python train.py --n_layer=19 --d_model=256 --n_head=2 --n_kv_head=1 --head_dim=128 --d_mlp=1536 --vocab_size=2048 --activation="gelu" --norm="layernorm" --norm_place="post" --norm_eps=1e-05 --positions="learned" --qk_norm=false --attn_scale=0.0884 --bias="all" --tie_embeddings=true --parallel_block=false --init="uniform" --init_std_qkv=0.0407 --init_std_o=0.0 --init_std_up=0.0407 --init_std_down=0.0 --optimizer="muon" --lr=0.00508 --lr_mult_o=3.0 --lr_mult_down=2.0 --beta1=0.95 --lr_head=0.0102 --grad_clip=1.0 --warmup_steps=200 --schedule="wsd" --decay_fraction=0.295 --decay_shape="linear" --final_lr_fraction=0.0 --batch_tokens=262144 --seq_len=256 --doc_mask=true --train_tokens=899800000 --steps=3433 --dataset="wikipedia_en"
MLP neurons of a small language model. Each row is named by its layer, matrix (up: input weights) and neuron, and shows model dimensions 64-159. Each number is 128 + 24 x the weight over its row's rms, rounded and kept within 0 to 255. Numbers have three digits each.
After each neuron's rows, "fires after" lists the tokens most often just before its 100 highest values on Wikipedia text that the model never trained on.

L8.up631:137115102092152116140129146142098153108145169151137090176127105133127118147140121116149118131162113111110137122156125079125131130150121169143170135087146128140153128101147143131121175123151097121127165105143129135121133135152136154148102130126119123122111131136126135143137140143097109157
fires after: " re", " ", " Re"

L8.up356:135119143098098140144152166123128111139127168069149128154109100157125115081121128121102127118110131132078127102093127149116168131113140123124108134084200094153122124085117149163105144110161102162149110092130158105111071116160136085119148100138144094119159141144106115131164110138139134149
fires after: " de", " co", "c", " d", " De"

L8.up319:123094161124118122116147107144145168150145159097116157098123144087128108138088098145135076135145093101161129122082138135175082137138122159133092127118138141129084097161188091078126176165120132092126106141135085111138143152121119137148062140157116141157106101162134110105171118119120142148
fires after: " "

L8.up1087:160141083167075117154114143132103125141113165120144150169111130121134137127157117184136089119128148120105109103149152121094105097149149160115134118102150120139165129139112100163134133115170100136089103100142159124098113153109142148167147106126167135137140157120186125126125147122140156134
fires after: " de", " De", " Ca", " ca", "s"

L13.up679:114134127151131136134139157107186107155150159095080102113146117117105156099093158091115102130160081104138101107134132113159117116129148152102125145126126138103111123120110121136142116101150145111157109136149149159145148185113102138138137136149130169110110097145116152180144162101138144147
fires after: " |", ")", ";", " "

L13.up41:095115140131094135182118138097116135134136131136106142117150090131167184108078139143167113124141118118152117124101120113092129146131112124120105092113104156085133147119115117101108103118184120130146124130160138163104134126104115124139148145161153146159088145137169131116115136133147139121
fires after: "\n"

L13.up850:137118108084155160106104172108100112119151114124087143138160147120107147101099129115119155119127144146155122130132099128095120120108157124121113133162145125121132094117106105128119126103154105121199127104130118108143134121142145134143160167140125102191113168164150137125147142156169114097
fires after: "\n", "s"

L6.up1118:108120125089166144123101103106127094079167146124129116119112131131111134163124176171107126080109131130118081127091151133147087131094156132118126167153105123119172120120125088121100083103085132076102106145118154109126154124160114155139128157156167151155134188106147176139136146167161120159
fires after: " ", " g", " B", " c", " T"

L13.up710:119110093105194162145137178137153168149095124154157143141136137123134145118100104101135137128099103149114116151095107190120141122120144104123101105154083119146109146144089164174122118124119118122171132148136117070127140144128138086113111160102141168111166125130131090109141131154179104147
fires after: "s", "ga", "A", "or"

L8.up1194:151140134124136081156148106096142137135158132102085157124136119096131131150125099147107123076139106130132117129114110149128079115144057153123076105146125118140121102089177120100112116106063124099125087124126106166148176154112087146124131091139139107130119111169158138108142178101131127112
fires after: " ", "n", " Bo", " ch", "le", " St"

L6.up1117:114095122118108135114119133123112163090094166133163136133161135097129071081108081125150158091088157096165169134165185125148118105121085111124093191143146136134109137117082155142113144123138117146116133155157120034126149098146146160115133150112105156144124120117133106095136139131145103176
fires after: " ", "\n", " f", "la", " C"

L4.up720:179120104154090123116112113110124080151129158118119080134134106128135133145109132138124126164131132125101156122158162123159150094140148156121150134130125151142140140135108170081130157117135077126095177162155170146145127186148176141128126108133136095098134141135120128118132122117119156117
fires after: " ", " 19", " pro", " re"

L8.up112:128121108130124132154112152164108153143128144098131151163134139115095121114097127165127114137141160131134128130115118138146159145140127127172130128129119129127181171103114143128121141117134139114102126090153112148096118141180134129176068135103113153110153132140138137142103137115072104149
fires after: " is", ",", "-", "s", " As"

L13.up1531:169114175132148096170112187102114179131147163131110115140144126107150135145121089109102089101180113148140161142123117128145102143163104150129118137130102163107116142126123122112134133144097120099104137121117143138127105128153088145123134135118084139156129110126154176138097120122136084146
fires after: "s", "-", "c", " as"

L8.up1192:082111107129153135153127148134145104104093112126127145164159137164130133111132119175147101101157119148137105134105079104129099103131136130151103159136097138133093133134111130136124141155143144140141121158114076109130140144070098123176120125133078158120130110132107116164087160113115124085
fires after: " C", " c", " S", "c", " Ri"

L8.up1273:130120137121117117127118130131142148138143139100138167163129165110114125145155126112098100094115154162127150104135136168158078122138156145134097137088145158081047127086121143134156121098139116139150151115153118120080083102102130106141094142166128145117100139105141133097108112110141141120
fires after: " p", "re", "P", "or", "T", "in"

L6.up1000:144133164105130110121108109103123113124142149144095136122111132130117152138124161121150083144143120106137150168132143154153106123100112119063137095118120165157079154153137136135182123124146154152117151105130149123148139130128087138150142148143076114137108126131167129137137123129111151097
fires after: " ", "al", "en", "all", "ru"

L6.up1364:110117086096133118162119115157137124150081132144152180137138109089093145163133151157141098147113129103111180125148097125124118160128173113158144127163169101133168131120122153148143173109104118137141083153142061121168129119104104142138102105135136121126149108130092139097127156118116093144
fires after: " ", " Ja", "ur", "ad"

L13.up733:158118097123080109112090127112137183145113125094146086133128143110101114152127095128140112166117111092135164115118097086135155108140137165140143129095138163161104083122120105101125135140133131154122165105155120148146199126108129118178111165134130115113153076143142134147140156133131116136
fires after: " ", " E", " re", " H", " I"

L4.up515:149160121121143100150127081149087127155120137107134117127137141110069135109113100162156078136118119108086147156135158114165109163150113114146119120149133114167115102114148157134121180131128108145116106171162123093108135129136090131142141133135147120115129088084101101103091151122171132154
fires after: " ", "ur", "com", " Com", " of"

L6.up659:127104114148136156128104120141122143121152143127169150104108156123132126158113133103115137114131104103105091159121128107158100123175143181117140137172145138141153091109158114129127145127091133135104169129155079110110104122104133091153193150123109128150094116140152148080145136159119142107
fires after: " ", " |", "T", "|"

L8.up1021:134105109140153143135131146120113114085156121098121101098149114112143162167160107145129138114125134145127146129136109136107110114102111144168131097100102170104106100138081104125131129108121106113119102147112085140059095145112149151144123097135185167126076145101089127117110133151167136141
fires after: " P", "ar", "or", "P", " R", "g"

L6.up1040:117155142140133109118139118141130150149114123107104119079139133105106146132155102113122118147097119115104129138096135137173112119099119172181099124131097139140127113126104122115129120122148146139124087121103113147074109132121124099163099163125154115101093111136090145066105177157138140147
fires after: " ", " Go", " pro", " in"

L8.up392:101136110093137133093141136097123129135136147103138092133090130135081144146085104106143111110147148140087129118096140121146156128124161085113112122128157132121192152180137085121115100128094076125135133120144093093098149171113131169147102167154133148156107097099105108122151152149115141105
fires after: " ", " f", " F", "i", " (", " \""

L8.up1478:099109136076133115116108117149182152118111117102115208150135113177135140117107121083149107083178116113114185161119164173103102110116104115115152126109132098106138126110124069097111130152153113153138158150182121113130139137119121089145140115125144135083093130182112100105154138149130155090
fires after: " ch", "|", " Po", "gra", " Ch", "p"

L6.up379:179151116176116127125121106142147129151113112115122106087074143114136116125138099135152151159149085091151110120151145119123157106171123131111123134099136146092113124172154131102113128135133120097120146159163119145144089140138141134138118122151112122151091096139128136155129132145164149148
fires after: " |", " ", ";", ",", "\n", " ("

L4.up262:133145098147146138135115108112140123122150167113124064171180107114101123151143102139142124112176129078129100109166123117118111116101083139140141208144117137126096099137112123145127130093148151121132148142102132142111109165113158122141142184145093144116125156121149114161108107124139178117
fires after: ".", " p", " cl", "P", " |", " P"

L6.up170:128112111120141165129140122096082183116117126129095094152085166143129100105120153160173153097096118136133091132156095097123131123132131104082118086152093134158105082117124173147112155112143127123163118121132106116117123179100150113125154153132124110102164104122134157122089131112163132103
fires after: "\n", "-", " |", "%", "|"

L6.up450:148119107129200179123127140135120144144125118131111116120116128156116129122107111088144120117121096150118107126123153161127114181104118136107132138144154149134116145157122140091127135121203167140166089154132134125119157139120168127141152121111123054132111154160111091126095157082123098138
fires after: "\n", " ", " hold", " 3"

L8.up181:146147079164146118145099113117134091096126115127153106125115170091084124108126151111146112137093153158160133156070120133120125105124116152142113163186141149120125110157122162111087159130141163133088134128120091145154126120117151129094178146099103177116091108109125119172163123122120098128
fires after: "ar", "ur", " Ar", " Car", " Fa"

L8.up1011:140127179124193121092107148127082120137126143097095106129125206101096136170103124139137118134131116149115134128135149129143103123122176091117143162145131142120130157177105110115140137165138112101071133111108112154154111121105119123115138115150084143155142100097114157098147131131144107142
fires after: " A", " ", " An", " an", " a", " g"

L4.up814:121145099127179135092164139121185110136106090182127149169091129122118135137120113088117125155154159124127121112137103114147127102132124125163124137104103125104111131117138124102112151106123167108112139153154108154136087131150148147112058150075127132120155156129153077111140149132105140085
fires after: " 19", ";", "L", "P", "C", " (19"

L8.up932:127087117137105122167145151119120160104122121093161139109146128158136160186148098094123181101120136176125141129179177118156107108123169140096136122109136119100130133088132163124092216095154127110116134146111112101126140118115123122103117116062145166132107121128106124133123108131113138163
fires after: " c", " p", " Har", "c", " For", " C"

L8.up48:094108172097112079159116150100123094149154165120149143130124134155107115129148123085137103157134118075135151171112150146123113124101140117099129108158092142115132154180082089120148104105110153117095163130129096144141135102174151129120094109119135118166124141132146119133131101145100109151
fires after: "p", "D", " F", "re", " f", " sp"

L8.up1252:101139121099149110144135112138141154094111140111112117133119110124136100122153099152144116160169119112092160116131123135183106133123158102118114157132110119168109134129148135140139113118085127140146139137125171129124118142118211138139072088120145117112155083083159128121136091140138129166
fires after: " in", " at", "p", " of", " show", "s"

L6.up1385:096110112105104127150106130127129101095149158088120105107159119106126131078085121105087149119121098132157109112098133118136117148157128164137111108124146103167148120144122134103146107143182137175136097115091105166107119144130120125082140080134105111117118114150183169133121127145162105133
fires after: " |", ";", "|", ":", " 2011"

L8.up1453:124128157138128133116124147151088147113165168084096124132115101152121161117134119151145174111078153085117153161079104141102140130137101116089138140104106158130138143149159144121133120109091077081122156086113155151122124085155134160148068108153120095170170128072175126140125134093129112159
fires after: ",", "\n", " (", " qu", "===", "s"

L8.up1149:140168123117128104134126127117200132074150177137113186110134149129137107122146138104128157123106126120120130159130100105130081090114135106131104136139135121151094145144150155110162143143152122099157116141143098091088136123141103114132168114133125133151105085153145133130126133094116159138
fires after: " F", " f", "n", "ian", "F"

L8.up1418:110110168145131123101097145104097141115120138111127181144142130109117156101166141112104133123133156147113130142110135140163138123126108110162113090121133145109090117112127110146111183109079135074126153134158123111140119154117158087159112133090102116124185151157107141110086092122118173121
fires after: " comp", "log", "op", "et", " Po", " p"

L8.up691:112157134139141125114089079105160095112084141085093131170118191119146162102145129107115132117118156142148153137163122139131140135103142110148133190123159118084144112152104117094136121077108171121107122120142159126136092160132121142120107139100160182118108145113146101086132160155103116131
fires after: "P", "C", "A", " C", " A"

L8.up640:139137087105106176111099136131124133126108116137121083132174116118136135094116126151154082163144125110155157118137134125144173139123090144118107099162107134101136157145117146135100116160156116101095140140136131106156079129097156132136067141154145112098121104132124135136111158158112164097
fires after: "s", "-", "it", "er", "mar", " Wal"

L8.up176:108113104113116100150136112148115210120124126105088121174105105148118150122128127171092095141093104143123138090165134101130106103138123133144110132096108129115129160078140103118095130122151148165141105118115146142132143137154114137140119102113131125149123108116138160142159168116115145112
fires after: "c", " at", " Ch", "com", "-", "C"

L8.up1281:165117125084119144143103123113107142131123100133144088106120147143095115109139170173090118145188136121154110104106142130156137109154170091116146111135110144152146129137124139108129129130075129157144078144099130092110098139143143151113107156152089067128127119121168112122166118144176131148
fires after: ".", " De", " in", "th", "s", "ate"

L8.up1012:095182089103122127140134120137130130152129177108141162108120130106116081155106107080096098096075115153112123177110161118107097139136144099129107113140159114146164153163103120113118122109129109121146106138093142143128139111130137164117134107124095107127101109134147196109104084152139108142
fires after: " f", " F", "F", "f", "ut", "il"

L13.up688:156122130152110140107102139160184118091134148070114092113145131147146155162131145127118109121146149119159138114139169169151106079135124139125142100137116119090104136136141129109095153106101134149160169160138152171123108126156168126110149111097126153099128128141101150121116094159164143143
fires after: " |", ".", "|"

L6.up919:130137076153155118142127090102118162129109135135118086114132111115127104085157127147120155108114142125105153147179123112091132133101081135096123163112141111104153124122087114163141094114177158136138083128178118100114127094123144148128171121132141162145114113161117136151105087125162124128
fires after: "\n", " ", " U", ":", " F"